config = dict(
    n_layer=14,
    n_kv_head=16,
    activation='tanh_gelu',
    norm_place='pre',
    norm_eps=1e-06,
    positions='learned',
    attn_scale=0.177,
    init='normal',
    init_std_up=0.0156,
    lr_mult_o=1.5,
    beta1=0.93,
    schedule='wsd',
    train_tokens=638300000,
)
MLP neurons of a small language model. Each row is named by its layer, matrix (up: input weights; down: output weights) and neuron, and shows model dimensions 0-191. Each number is 128 + 32 x the weight over its row's rms, rounded and kept within 0 to 255. Numbers have three digits each.
After each neuron's rows, "fires on" lists the tokens most often at its 100 highest values on Wikipedia text that the model never trained on. A number after a token or word is its count.

L6.up1984:100182079158096129134070086083117181130097098072132105154126141159120155107177058125087096108126132134145122162082135106093106078089127155144165129109158058179132065129082114099168119152124081097133129104164147151162071134055138203125144084146131072168130089099172161117074178120108120154076128112161147079093154163104090095123102171141175104158126121140118121129083157121107133117167131112155155171164116051122120138099106120099093137097154071121114125120118050048165139146151166155179106212163220138097154089101168154134128164128115133124115164154190110140123118120108072138
L6.down1984:141148112123118120123122115173151151133078086093111139144146131134090135153165102138162100109172153103160112116136127133169104116106122100116089105132166154176103171106116123125194188154124050106145129146177089126161141120064111164168127108096170129105132163085206109161046159175134147122155081186142125151168082133087110127119193122063118122110107134154143056145080080095168063162121109081139121092156162129076122119082128135117130081129157186096056095134092121175131143126138112136193149158113128132141099131146142148125145087114168044148184159087138130152227193115122109164
fires on: "r" 61, " Gr" 5, " gr" 4, " Ar" 4, " g" 4

L10.up1906:094137147095093104191091115094099117155125121102109129105133146107117155093109147157123093098136093158117138137170105098103166111059134117092123137082084167105171127176150121182145125143123136125130128135068100174163125111154110092115094190184136107165148170183110117162185147067088132172095185180147154116132133152091114126125138131136143094136124147187128143090162105147085131135118121102139079105182123164120173152084090116189166171172070160156126117196108113107160144145155145158151119083135104117114105166079119150137156115120128136078119136080116171097099103092124174134
L10.down1906:159137105124070108142153154132145143175124141137178162142173169159083107207181089145141125158106131163146061114175117124103133121085106091197050172133134134093154143119100185106136169114125134115110106186173104076121139122123161162099136129159131141100101089166155112140111127149127129076155155077094127139125086113126131113133081122158121112095131100102101143145076135174106124108127116191071132114113152097140109079146168159140129101159138090133157137171132162122163089166061139156155131170099112134157115109168077128074132167138097160119200060127118079172137088105131113142
fires on: " the" 44, " a" 12, " The" 11, " A" 4, "|" 4

L6.up1488:133158130155114125189158112136134143096145134118151095078185068140169151130141162114146167143151097133049160129141144115161128159103103086149163151111147113151102130122119130120157108083128133136066099121136156090065111120122068135159171134117086105161100147179115124128078192139092106090097240110103090035120142151112133122106074187115142128120089165100114131093055108093091157126141161126185073148133146113151132106090104108139080118121162173098071120144144140148112119084141116156182161132105103119153144130101128115127067171097103093136135151130134093095122061161149098100
L6.down1488:053150174170105095044076079133140101078124115124204135105123163115108093117105102129080109159140091123137119117093140143131118119136149179055147124180154122180126119126140140132090126164173122119106105157143179167168158151103161122154097103161123136151152076098075163152152082183205199150107133164131139141111135117127199093137135111098125164117123093097126144190073068134094102128131102057138136123136082161099108119112144125100101133065069075130101114150124143132130200104146073103062069135139140131138147100165135086067119125119105114159187148098148155161136106119171116127
fires on: " |" 72, ";" 7, " University" 5

L10.up642:164177161110116165066100093081098146083114191133056149148144124112158119138088184134134118122161094157118138126149124073174105148190152160161100173203126126193147133175073073104129145145162075121138140178092127131136180148116168177029087114065093142112124128140111123168109208106153154176140092107151151110087176129192116102157154078127129087158171168155073179126192161120170113112198146146148181097151171153103100136111088099163115133109150049150184109102101146085156099077125091106130127127154131145142106130068141112082138144104095111177130122165130100167156187139152077164
L10.down642:129110100133158122136152139133145129133158103125088106228109178090086120125146116178154143169114149101144071084124138119104055144173100177148163181130101134128157124041103135192100131096149128162156036099145095108169097135128085156119154189104118150101118129115093134099115117118110147203081084116060103087176137129134147182093094145157132152101088153115056101112143130151064163152138134101172138096180109157136109153099112181111119135081159048159136087123120157134120095149073174079136109110142114142128142177152139081126087147085133125170126127144090068139106191098171115192
fires on: " C" 32, " c" 21, "ă" 8, "c" 7, " ca" 4, " B" 4

L6.up1426:115107163161124144155090153129133119107130172179085115153109103112158133177087079070139125084030154123164138056064115095117135122152165168078098142112127176094104139148124135163137155171139150125086182110112152195161136127082087130150136141114107122078118139100099088133179166157189131114138116155126134125121130122074142168148057110122127136096126096198180155132120133091086174089092143200075075088112088103112158113123156098143192180124144124079113130136087066100122158117140100082116148159104086125137137158129151145131138184124132132179147129128198053150152099109146134113
L6.down1426:143173120088141158143196131142149103145131150125063109144098123096162116057131110103127117117141193123124113140103116081121079143072154131173134154155123146108198127127103127180137120087125133125098146091153146125175118109137095079112117182093120111118129184131104087122139118144070118133193092152141156099118163179174112144122128109137132170157182115166116161146067120190100131166112137110108113070139185086142147120111098145133131087154161100111137164008125123124112125132108060132125108119127173093139127116128143123070135100123070108070144090138153165099141103134080101111
fires on: " p" 20, " th" 12, " sl" 11, "th" 8, " |" 5

L10.up1392:146106117097112103099151090167143175109115182158160154137194118091126097146117129141165064126143156114127119147089107127121140126069087133168138129141151139110183149128094156153048154121153100155184127108109130137149141121155066143136103132119089113149104074147144138126129109141131138093120117076153127149122180085114122059171161088125153118135150128122124130156125175156099104160156178121144121146098127086209102116087160130106107165201089185103155120138147137132183156121091131135169095142163133142142132074105156186110131129157146102092132182098125124129118011120167069180
L10.down1392:114109112157114154152127137144153091191171119089100122152163166103122156136135113106168163148115120067125151125110149158136179086197081144143140091187051145204202202143145107094115138153140143137137144159107092085111180106089145136210196136117186127085095106070090110168117152154138100103080150188138117097129139094074114147084134092117140161111158170090138133142138159104160128121155109154158135158097104123135103158103123197166122174104082117097207119129131121127098138078141112099105085124081126124177098108086149206119091169143073173182081151102083125122116179172126109195
fires on: " of" 26, " \"B" 9, "-b" 9, " from" 7, " (B" 6, "-B" 4

L10.up173:217140080140123107122121143118104118152119136096109169147142106142131145110151138053142111190147151140172095120124110126149085143155178072115109074177070102067144165133131110078115107076140118140108101136101154089115064162140146095118121147119118117116094167110100124201116174117159138098124176153134109178150121062206171160077122173126140172068110140106116142138114130138160184089051171125161077131126169122149122140094132204174146090177159196139108149089115125133165097156149107145096130113136146139177121162135117142147150116130151087122120131149108160142085123111115124160
L10.down173:119112123172090103141185114171102098169067070138141070129199172108141135124049079165099165082162117099083114091061113124069151141089151117136152125085148138166160071118145123152120180113124074129136170110104105052128155120137069174120103108159213144081147099079140105103085111137145116173154139156143141096136113163148100069156137172127112105134210124123122101147137153143129171114108143080157138118109150086149144133105138068104117138075134067133180160133179112129148104092177151056081139163207123134155113082118102080149099131084117163082162172082029155145151134131145130139
fires on: " and" 47, " began" 7, " of" 7, " at" 6

L10.up2020:176155121117082117150170146126097156148141058111093186151133161103128081111080124161202146148151054120094182179145047122159198101112159109166150156092149139156152123187156167144126134084120124131069110132109077154171169145121096126139143096104117152136098118122144145106119107084077142086108138154095128129067071202178073042100110134158124078131137124102120080163097167138076084101110110149122057147138153145155145130100087122120085169132102177142133087130143119137147081096196143115114115141094148140131180150123128217091141144186112144143109130156078088076114094121125153092
L10.down2020:157165100089183150131170159110150156111147099143121127149110131137133154150134144169112170102148075027088105118097145173097117097155121112062083127081054090122147188161111102125139190144115138110154119184110073098160124129191119131139108159207106177130165140089133147161126114136082101173125084121151100093142156150133104138149103170156142183110170071112142100066102208117113096127192150156136101075155120147120157158121078118143148097134105088111147149165145113090099132124119165125150122128138120122164143154162087086110158117147145129084177124088115089056134135085091120170
fires on: " the" 34, " The" 17

L6.up680:159075064167159145152135165113112112165163083167123076106153106097156127148149137158149170104143079125126152134118084180166149131126130142117115109142133125172105128116081116130050129161144154173125109150141130121142113102140168108144137129175176104205163127062172141137155126185138138153144104125064188146154138194144088099067145119138121130133118155123093124095184159125141141135082110137107120143126130165080146142135096085073093149173113121125178153158066168118128113100129097147143107066059175119135148078081106098082110124142128105141153159148152035049050119115126155106
L6.down680:156154092145116129153169119151139089115137186121111174157130141099109151149156134137171110112140172167115120079124179101189092089112140118078162183124147145156115141149163084191146104106091137113091102087105118099111202136115119090175194091071110169050172101152143143150109174085091098083155117125149071144133075082159154159131126158128123084126112143129141129165120124141152147125168128116165197124092112155135102138122157114165136082114138105165086094094188084133107126185097094159152093147186180150119104183119195162161075147136161081167137125149137181136164104129144131128
fires on: " m" 26, " (−" 8, "h" 7, " km" 6, " know" 4, " left" 4

L6.up1116:107058097120133155119105069125110173157127149159079123140154079150136218117141160136097150163160100142145202123103176085129113098081135141088081165142126125138131135138113145093165107115165164138144133150108103107209139107096111136093119138108116111132166094189144150118165167106182088062144096141168108151088114128097160064150093111156155101134132155180109096065137134141127150124104126103090124193094183147156057153099115129119093108151103135103133155190092118126151143150179119162163112102124135167123121121102098054090113102124166137149163165115138137201161092068179164158
L6.down1116:135123133136154053107113159183106171143070146103135123125107144165100178130113119107114147056120165125146120116140097040066090152170131086114140102141200124160090128079133132098126130093147139102122104143075138112171094192049144157159183111097114158140164117114116099146128147133116114115116052181130137116167129130179134115111135111129125110096132136157195088169108147177141153102127108146127124157085160148146098107145117117103112125140123090145104164156077092109159135157125137177116149119177059096140158061101145166112137198124141144114188152105120159134102080140120066076
fires on: " is" 34, " of" 26, " I'm" 4

L6.up396:120126170170131150103112171131102114173119095127188093108121108193163112088123109193119170103104143162185096107161107147100124164138067120187091148155158124101128147113082136204160131188137142140160112131146158179141108138150139147085126131156124162110171150103131116130123117060117102128104149065185080089131149159115175100154124082115113076126140111138109163108112133121174083084163160134113142133145109143136095106162112103120107065142098110162125101113101143146177144120146127219112112064077106138128091135131105098115121158114099133151114142154126131137137132143129148138
L6.down396:170105202113120106153163086160100161160141110120152152146135117139132151186167121188157102105144151121148165160066160140071168074106062134150183121118166026128096157103080116131152119143098160122180150080129123120155078134195099139109129118152079238170121151206156093150108149081066133127141145159175142121156104108121119143097109120093151123094098153058159120118092098146123083200143134147129095148139111151112107114102114076121073121060142127158177111097102151124097149110104091171144146173108154080089099090108086171146149084161090140138096120176102138086077134113105090164
fires on: " all" 40, " each" 9, " All" 9, " every" 8, " many" 5

L10.up615:130111087127079106102100165120124130116167137159153146089160166195136161125111066173103142152073081145131127132133128109076157090151158157139132129042116129102180140132140114114145107121137154155118090140139131132162187106131134128096134124137150092195078084087087194110103049125168121151082120087197167130144120115076158093100052134150131112141153100149160067158158132070091156158167148138143123142097146207165143185111105092115089156076203115149133147179144127124175192175104051096065165146109125145095160170128170164183104142171141112144110104094179142089063139151083112087
L10.down615:106126118142145129144063137116142151076085084104112128113155097133145116088110124122199101112143171144142148138107131066148116139117146147139119102157084137068157138189053128130113101070074130067164115095142136180163062168130137104151152109133144122076086142137164151113098141165116133092111166118127121129109110137166049110072170103118153100125155081134187110162100130176143085092122119159077093197121139158117114072095146151098151155154077105211118078124103075106155141101169116135123103146111143080120089158147145104110115147052080139088168106084113148120067088177159116122
fires on: " (" 54, " \"" 15, "-" 6, " 11" 4

L10.up1622:095150092143209097116086051149153108128119151088177123154138119081159155108128101101144156123126121130172096217133129060102058079145147182134101112151079161162150129139154102140119119112125181086121072141129128120078114079111185121116112118108135136086133157133117155096015161135127128136073110120145179112126088109161117092168136127130094143078122106129169162120129107164111127141155083149084143123153205137161138065109125152141078165170133117088113129201110076151047097140090178134153163148139154175147122190175155153096128138116099137159153169104107094131177160102182147108
L10.down1622:085165064105150095094150107114154148125108140118097099120170104154086129123123162063080138125143119125133098075122128147079125102124202144153097090109125094122097156116111149127099197104055103143166134163115144131118137186157106130055145129124104121137090150189215147163157158113172151152196142092119123152083083090106040127173125123143071175130083137077093134102131123114123152099161184172176141176130123138127108130106122174138090073087156110175154172142154139141191162118129115088110140137076136164088090112188147120130104148130118120116074143102108160079155149118141100150
fires on: " |" 30, " and" 8, "B" 7, " K" 5, " 2" 5

L10.up382:102124138143108136186167086124176129107144240139141083133161159155104122072117143176164105116138121100109169137150078123137129096144197182124084131191164079105127107124165087145116082094139090122130142111173107125122138141128064107091170089125087143105128094106101130162121144106103174154153096153121175172101160198156045212084189096092067090131105129168112153153117142109164119135108085137141106075135139113127199163195091103092105128153120140167141172073165152061108093104141066113154109149058199142132165171165136087084148095088086109156117109134086139045120140126141136127
L10.down382:146088162171109189114159118089187146119122083141146159200060088121110139141092125109123124137105085125131153137114167121166140103111110144126145160102162140073099115091131151117095171058165149085096154140150082159150125079175124182099134162125168089132103167128131110103096111069103093153130135158160121128176142147116167115132110119172145090093097102131099077169064103138168150083113077103133122137144108128059120100121154068090160112130077121161158072157123107100187145118089176159057146225148128186143106127175152112177154066100166130114187114102133123147080156125123144180
fires on: " T" 40, " K" 14, " H" 7, " V" 5

L10.up1192:116134204152146106077135173117123159137132128140060118108081128169168105145195175124080116068199111107165108130117120132122116114167188089140126132071140141118159142113057163117142138116177138149115080183143129147141124150142149123097106067100064125114156074156125113145148101141130051136151191139179126110090148134111091182090109093089118142109088119153094083152126124065110071157107070136076145135140122142153135144125119044130134147092143114123058098167151155124157105126075158150118114087157110160174140139136110147089097159149133131136124178106143142145134097057096179104
L10.down1192:106110097104095068130135106181105143148096118122151078135109133148129165169174134131121157111171167155094129043164137180088120161162077145106114163151151093044133122237173176107141143167095171185149117164149124132107127109097116165092124083134105139103159073151133153146113190115138146123120157099095136127128098138158143082116103143125198153119132088138081158088076133120151185127082064130141094157151187167100100137163092161128080138109166146075114106174128123159178069145186153098097097163118107143111134061123116163154092083139139121120118128125139140118178154138058092116
fires on: " at" 32, " of" 15, " for" 9, " with" 6

L10.up1683:094099126229141131113139162100127171109096164121073096204115092159143118140135161102167113089145117034132150152164109155144142083083161101090143107129085112136121126106152115144137093126174086148117169085121135139120161130118105067044168164140108174058121144149132124140105138102095115102108182131093138123124137098125124169129104101111087115137078081113094128127126166134104206141088136168140131098070133135090169109101129139086139039099139156176135131156114142109102173137151181113095148180143117133122178184157094209146134080121142134151120201103142183160116156085130106148
L10.down1683:093140107176150095131110078094141100136075134128184165071143109094156112101161098141120121155086146098132081139193148129087147142106178157150160151165171112091111104123158096145100136139153153170144153160146169203162093114063135067156165106102116072101142154092129187120150151080124124159137215139136158124124109128145129146084122129064136163126198123176104113092157136087096117111064151150120113057104159130087141114153127137082131149091116135138165242130187068103135119127135120077080137078112131148127075062079114135126092050090130065185126130161130065060056113137178147106
fires on: " of" 43, " and" 16, " in" 11

L6.up1589:183190148156121113102155095079162127184136174105161160126159176148147135109139145107166070098116128171132077169113081132175124159151150107136113083108078130138131108144178102107115128158125104114115134102141118103141166130133099146114160114150142125124119139105144093104098123140106109111130120122127115128170082124172137113137078099151145102109120189118151105165145137159178139092140207161074132171170101113155157129172097204186153213141133149153169093121103118119118153117101172152096171091153112084169117151125038129090055134189149140129086155130153067132132194116109131085
L6.down1589:167097157112110109111161087105027086197134109147069113168131104130147164123175107121114153110144160135133113164171118141125119150132135162065149117163101145108168132133148143073111096143081149112138152072101158151137111136142111110160153149145169187134185136149159134116107149126119145132171091187160153177179144092152180158198112104144118127145141177142115123125144146122120122103126124076102152123181169107154087161129127175152127133128163109159163155151122125132118215178132169064110114128119111116065145136154145091066107054128135140120118136145126113144146149116073151123
fires on: " |" 54, " that" 9, " 0;" 6, "====" 6, "=" 5, " $" 4

L10.up995:165133135145173073127115070132164094123158076140117071093116129072096104140101134100126150111135096167165108120125153153173106128172129121125166138108104103138148194141147129110138118129137165111076171180078207152059145105108133129145175137133165115159072111175138155119158069163146147126112082104191104142068178137131112094100151110070106166111115168180125133103100155175108161071097147099120152133116132127062127137166192217190102070189114175180112124055211123177168141136184116147096119139126145134180125160094113154109162103117119142138120162119147124080080110094160120071
L10.down995:143123109055039098146130112137140147148118179118134185168111116133106095059104123112066127161098103100135163149121080164075142111083137079170140078128168133150124099104087133152104194148102114121112184129097085166128119085110097072122104114070164190187157111077138103114178146183150130116151158049162137112122112104102149149140153102158120148164158180132107135161185145134133112143139131147153153118132169098122058142141092158057120212152104117008159150144131129156139136165200154096098094116111101111051172097089113190127078186085140075129134104179168135144090125138140138151
fires on: " at" 16, " by" 11, " of" 10, " with" 9, " the" 9, " for" 8

L10.up202:136112128133115126091128107087127145185140147124090134091113172186137141091153169150087134078141130079142150147142141162092159125091072107185060187120150104124174129151113108143111138119165126136062144143097172134124106201211122107144068067090135174169117121080117123127090125091118108131122135133105148099099132184124126110072149104116166082100133132120166204145084110115139124097124084106108137097163147129161079206194121136158092103125128131123134083150123103106162089112134100167110143193162149172183130158140141144116166134123151123156133150072156165163078139139135105137
L10.down202:185111122152140106152121151110152105160166105154112116133156107140126144161141059130153128145099114132112130082125117125108124182144102135111060160093160163157117096077080140151138109111099070109123118081135119148158135173132101133158128031124123138102110087168108104135110143118109130181154095152155167136150123183122090046092110162153117075103136150129098132146088127086176134125091132137111101152085071137134099096155157164146167113135099113143121143142134069108148161161115147115121094143099047132117097125135113140173144136163150144077133137157158117146165109199145137101
fires on: " C" 27, " was" 25, " K" 12, " is" 9, " Ch" 7, " Sh" 5

L10.up386:119123112138111117149069136159112077089166135146044170134199145191175147095200148117111071166132121101205104137140173182145080116106149153100183087118145140232114129067126104075147142079145167134134201172142147161080219171195056113062174137110150081082084091176122166142147130116162159152056080122110126154117127149129117102148145156134134126170155122131098149162171133136165129079129078160116134107112173155163103114129111101121198140114122075166177122110122148165179180115125086139100143155174119093098159152109156147132132162189096126148106139141138146155119109087144129165
L10.down386:117148109116180146118195162094119095108099151101124101150105131081135126193106169128116105097107065151127057083088141116146112185107150169103152158096205155176159114077108121122133081089161132153128183167188125123106120099159092119133185132102112175095118149152117131090131170113135160133134106120063123134125098141139097202110121074163133078129120118186128147127096126082151098122120097159155132080155129111130123180069129121115108096151153119181137177140117110114095138163106174145103137117142165117090066145138204121106102170117115087065158120174128190137102166134121142160
fires on: " in" 20, " around" 12, " over" 11, " than" 10, ":" 5, " of" 4

L6.up1001:144204139151128117115119110052156187073098135138099166094184166166133113118127109099158102151122131065078135072130077123118153135147167083107129125080127169100105064157117089151050093112149124158132129105121138093113114062096135151096120098169143138170131173138125140111180156106115109161121099128158139192165112141132147170113073124193140135101094179145149111223148100093142106098133143137120097152133155176059143033140111146129153177105060121112080074157149122144126116145124130110123131122072166112159127119173160133070096164105104126117153137119190141084129085137121113093
L6.down1001:112125093101073090129144093130161100135102127148140114103113145145197177180097068167144140155148131133192147101074152157134139131109097132110125147116062128167181138129156130138189152130150105141096136061117103227113062131138139151162149102169174131095178104112091128082082180137118137060137067135095149146138081177104146115107141105105166113075157106137125081172064146152041132074132091101133130133091152099124169139141135182130113093115164118139217130095130115125175122143125149093135153218100135171144174082176148125135147092127116127121094107104107088109160173099090151131
fires on: " The" 28, " can" 20, " \"The" 7, " could" 7, " as" 4, "=" 4

L6.up756:190098072169169181159149184152137149107179133089135118156141130112090107128127129073061137155084112141130176184102145131149106166091096178098105132142072165151130152132107166098090123128167169106056159124156177108095128065056148154087120125127138137089114117163107107145156133141142070145189132085122116137126123096153145148176149079168111105225083122117121113142182085088139103113064118111104121124163137130146176159185179155067124118155122089152071151114173086150063099118103141133119155098086138093095121139161172084061122084159119099176097162136130145151165088184144147106
L6.down756:143075173119071182099200127106169144140156189148100226126172111093168156152110140147166135144126146111135140136171117133062146115197082159110082152126089143090154103105183090042110125224103173101124152129121135139148110136138136117121147151165167136117138126132181117114075121087132147090123106128198141059179144101159088124138102091109158122119082147140113142123100092156163135117154114096101110149135128174094085156123149167128109104181120102164100132188152152097112211078187151171170167115131131088061122120126097066143169080183071173104170191112136113115146250150162112140
fires on: " R" 31, " K" 24, " M" 9, " and," 7, " L" 5

L10.up1119:106194156168136093145147139186112127095129183104166106170140095195111162120121109126111118128084153148146130159152088079095095117172158198134131145152071108125173098136122137194136137150087138140098120108149091096200114103102168168098145153108100221080092126090115102116128138160087098135176139174188076106119149137161141176096125102150147105165060235119178120121126037135080124170116162172109101078150199133155152149081117148078146126098104151122150150095100172135137184060126125109099144112121116191077128109115151163157105091112177142132158134179142072123168145105123107151
L10.down1119:189139044165126095096156145125172176092135111119174127169100142097127109098107104135146105151164098129120211129052119079106134132167101119134181072135160151088125208170102125091153142111100093104140157108170095142181055086127070122118127125152108156099106161117118110116137124154113043162137101146109136124119113175069091099129151113188131137118121141124121121096122155055135097119176186114110118133123152102120116131142082097203128067131110096138176141120161115144131112157097071142113103101136145152186154141103098116179112159155124182135129160095152101095108108123148102087
fires on: " |" 46, " rebounds," 6, " points," 4

L6.up1194:130112057113111114185104089172136094169111153124120153177123114205146112110094121128076090111058163128170111161095083171123092170128123111082119112106112149119166151162143131101126064165190188117108158084149138109160140123192121174118057163133153135131160139126116049075136149138106105173168141092131175169118123118131169139152117105108121110113143142190175126157122126124111081105171196132066138110116130162131146092102088154108140118095167100157145179116134097162190081153142078135136078124163111131143107193147095050105152171107107129154138157105101113113181111111129134109
L6.down1194:123154106119121194140100101170171094093127101202216151150123102136105101144132137152141169118119140139121125125100108121127134163112127116099051139092097169161155136084150071083115146160110139079159111153139148129143127120165137190153065174165133124174061110144127128159105131165157095128136149076117138142171173180115174159143112133096100054127188151222113129044113182104176098166120150137153124112111101111176159134062143197122143064105102131127138179168110163069115094170080160123182123056132130138123134136053137121051145138149124170082105129111112124079107155083139120092
fires on: " Av" 14, "ev" 11, " served" 11, " only" 6, " Lev" 4, "rov" 4

L10.up1961:151063107108196090158095125128176135129139101086152141125135042136136141179102106154180130141138096096118202089120136135129120115154178141084148132151101099152153097172095149137106095132146148160131103132102060135147092141162139070149113152129197138116092104187160111085147143128148151150132130143134115079111181115188161069113123130212189164106076117107119130090093132166112190099162145152145103069133109097178135112129194156084101158092116080141107193151147131138067155106113135134147136172076134102148135091122175170124079141114157117132100171138142150138069184109110077053
L10.down1961:086087097147078075182132087104104152164174122151095102150022170075149149136162195098124153104122154140080136082103192103063151135141092088159104126124134120108131110089169129111121139148145122107131095111128117168126120133121128148119092121105070090140119194093106154113164153097114135106161148125147188186113104196092091148150068130128120125106136180104154109131162158064100068109177164102141110103092116167125103154114082128081149093083063140102115109142172116102118138133064111060095083104166096108124133113126143091135152024153125112127197133085139165144156156120158079100
fires on: " |" 30, "on" 24, "le" 6, "ey" 4

L6.up194:082118122111176100106112138121135117109105153144195130094116153044116136103106125105181055148104152115073138185147088104167161122194081157118109128109129188087108125131115168081166211166151139136137139169100123115154125103103153153129123089131148143120084102095115095083102109119153130109130125095081118113155161125121171147109218126213107134125140095136205166134126138108141136101150131104204106189137163127135164138079078173095165133104061153093137117069162155128059176185091069110107091117126143092141123120139105159123108123139088098147148127092115112137163107070165134135
L6.down194:106074122089133107143081130162076161136108153119163139153142089082110186140189144122119067120118159112118091141151107107139190164217113113138091117111139130085099169123099127118159169152122105176144169133049132068140113078130130108176091104098172089104162107152112069141121119141117108166116137135161159185135136114131126080110176143152097169090107120117160140097153117101133099096157188138175098153120154083113087134054123197063132095151121145128056159118147174192158135135121115126096148117106129082120146061158058200118101161135144078110140128134104165172177102130109123139
fires on: " P" 20, " \"B" 10, " (B" 7, "b" 6, " sub" 5, "ub" 5

L6.up1208:105100050116062158092133166141149154109163209097122094142136136121145142107142102177118026130143178165129085114120142094140154154113164165109115101154135128179135127177128147166169098124106156185103143077179147078104146130101133089097099053120152114081155131164159089113126133159145151175113184130151131113124108118119143130137107034136159131109108074097154168115073157139085178126161114042161183093158155147111107180120094169111178131146116177129098124100064156107150124141085124100142103119148117084124200166106102160103135129105103140099114213142130099133121146169066105108
L6.down1208:160104118151163120107130082118129110163155142138144128188142096133125139078087129143126093111098132133120100119136177152088165101152140130089126111124112137154111098127143106131085133072109136051156132146130112152122110129109090107143148136139138104170105146118171143151046105126078139178126121135183137127111157159103078138132121118169097107130128086142159230140115107116092109152112133074130106085117166135089145162117077060120100117112153152115136129122154172075147123071157180136139149154075126120163120122115189121120153092176108173118143173096111130127110142124112098176
fires on: " H" 35, " K" 22, " s" 12, " D" 6, " des" 6, " rel" 4

L6.up1673:071114170127176115160116095100082142103116142176108195170154124149144144152132115085181110131110166148114099108176100223158132108160108103128170053092164131122176142152164128061181091132152105134174132136159155126132124197172162163123113111110061118060109081098143158148191156069117113193123138182189122108109163100161117107137172121120126186096114119102094143145152061156063124101173103163115132138123158167184133153155109170101128153101145119122156128129149197112113129137089116142171085160190092145062128123086118131099174143146113109111134107102109126189096138150091154078
L6.down1673:111124119121170118100133119097200152084144159146153113159123090132181086154105119103137157222076136132147136080086135143099127169107140119125101178087181121124133134118124108134181142123116183153172089118105104100135119086150115151159116129130135103132112117140110107135140120140143114139107126119118107092104105165180173189117130127055160216053098159090111190169122109119101156109136056099130144081184140152138168122147128127118136124098217058158141139078107097137083104099130089148114134102140151116133099163108082147134143112145026107043121127086153105151139153122116129104
fires on: " S" 34, " well" 32, "om" 7

L10.up1076:095130125112148088181071156105104167166075128093121132095136158172132128140123127141098082147151120147135118142122139111136085140092155072112127132057172044131071186144179086138200094097099133160124127132095112159155208124137145110135159047125085179127093071090156137133119148130156154105133114137116171132111098093131115084166113216128170114157108203088113071143109146103151121144096158157142098164116161166085099122114160102116132147181124176106097106151114156118167116138093092150147108125061127162096176112126108144215158138127108137193167128126117157161128140119139102111
L10.down1076:114127157145105147125109113116154121243144135131170107081104116211163127146136120163094104182137145111138084125125099121108132059128158162090173138173160134147110159114124145103122083160125126123178123113142156092125129183084135143147106141115111134156121146144144079095098132117112098158085069168121170094127067096189145124092119134028183129084119091122130106130108122146145127153138122148133160127161127116134097081066094106099086145156123085097090108149151132089131111123109078189020138114087133108154134120175143146104089103117145099160176113049171149118163136100101120115
fires on: "r" 21, " Tr" 8, " tr" 8, " S" 6, " Fr" 4, " Ar" 4

L10.up405:100136173135154109070097186135117142142202173122090201183162109138198105121153180154105204131130109139187147109155087116137138094094141129160130116117153130135102106107136104188119166076171088140118109059172135119177108116117106113113139142133145129135103149132086059101123093143150108096141106177121125095117057103130099137109147100156083164155158102169152146197065148130110140049153183154068154094124128203179131187077160097125118140211144140147169104120100113116087097147091154151077076099162121171172152162153117165086169138090190114144113168072115069153125131149177100121
L10.down405:109142088158145124106069049165100115198107135149105139104114136112124120100099159221123184103112150159116104104101142095167141117154125125135196118185071120157166106118096141119070186113080161096099119205147168118164172148139159136132100124047144091131149146122127160142095082122108086166148085131125118128135108143138109133101130135123109131113109140161084117119128110117121091105117126194187108074128110117136113122158126133153144127106037136127118137105139135152194072155124125178107111155135116150150159115132132123160116105100133144126141138157130136140164088109181151056
fires on: " but" 27, " f" 22, " and" 14, " m" 5, " which" 4

L10.up1164:150166162091149110104117098134131131159135129080102151137116174117197121101107104116114080162145116101106119088141119152134145165089052151179115189124094125127178154116127082139125121106165183139158125112085130142162120117144138133128146117119118056129132093149169073172147125147127171153076187125145126109135162155123096120048107171136107133083125093127077120093220146089186103128118099148085118102149146096103133114153085125131129103154192155123069042121086135133157075146101120140143120140174157122142141093097160123116147148140163142091180083124087156128133108137109136140
L10.down1164:154061117119038061124078168117145170117155131142050182165162167138120144158131128155124189126105138196134133191144123167092110190170146078123086119146120114139063108139112128179127069101126116131110125089145184098121115129155134124123092130116182109124066156097153116109117161116090124046122094155108105129082095067121216155167129105120110125140132133104151074129111099080135129125143175175164113095134135088130142156105088090086130172111080143192188189151168094077154143101053113073116125104067162153165128199104078110101092167145093086126097084115098131125102181149187141114
fires on: " C" 37, " the" 9, ".1" 6, " (18" 4, " c" 4

L6.up1566:153142134196199166183133162161158178196091159190115130137147121135096123108047143150170158121134115130107139072119130112138109102119142122130131101129105115110140114158159103171095120137139143155133135103185069177094166075114122216144095150114087146085084139108089078140115165126100163118168143156104131128114140149092139085052102073090095167160151121113153177110101141125047094119153150168156073182161164134140177125087126120091115170152156138146120127179152129126157078129161123134149120120155114171142105183148173136142134157143130114138177118070181118102136090103124129081
L6.down1566:150135160128128202118132157171134132159091119143180135146166098137131134101122069124168127141072084158189146159202122126121121150154107122113118120194147142134124129094121127126106139117171151091128093111131123150139106096152144148148071186077188156127122100128167104144116150122122091103052115145129189126123112180175100108159146142095131110171085172101086123161096096089156107145191099135072148151110134159204193137146134063078178132149117110104141173144119124115042145140084118111069180131164096161124114128161165138123165190110128046145098156109148166121087065124100073121
fires on: " |" 49, "|" 10, " hold" 8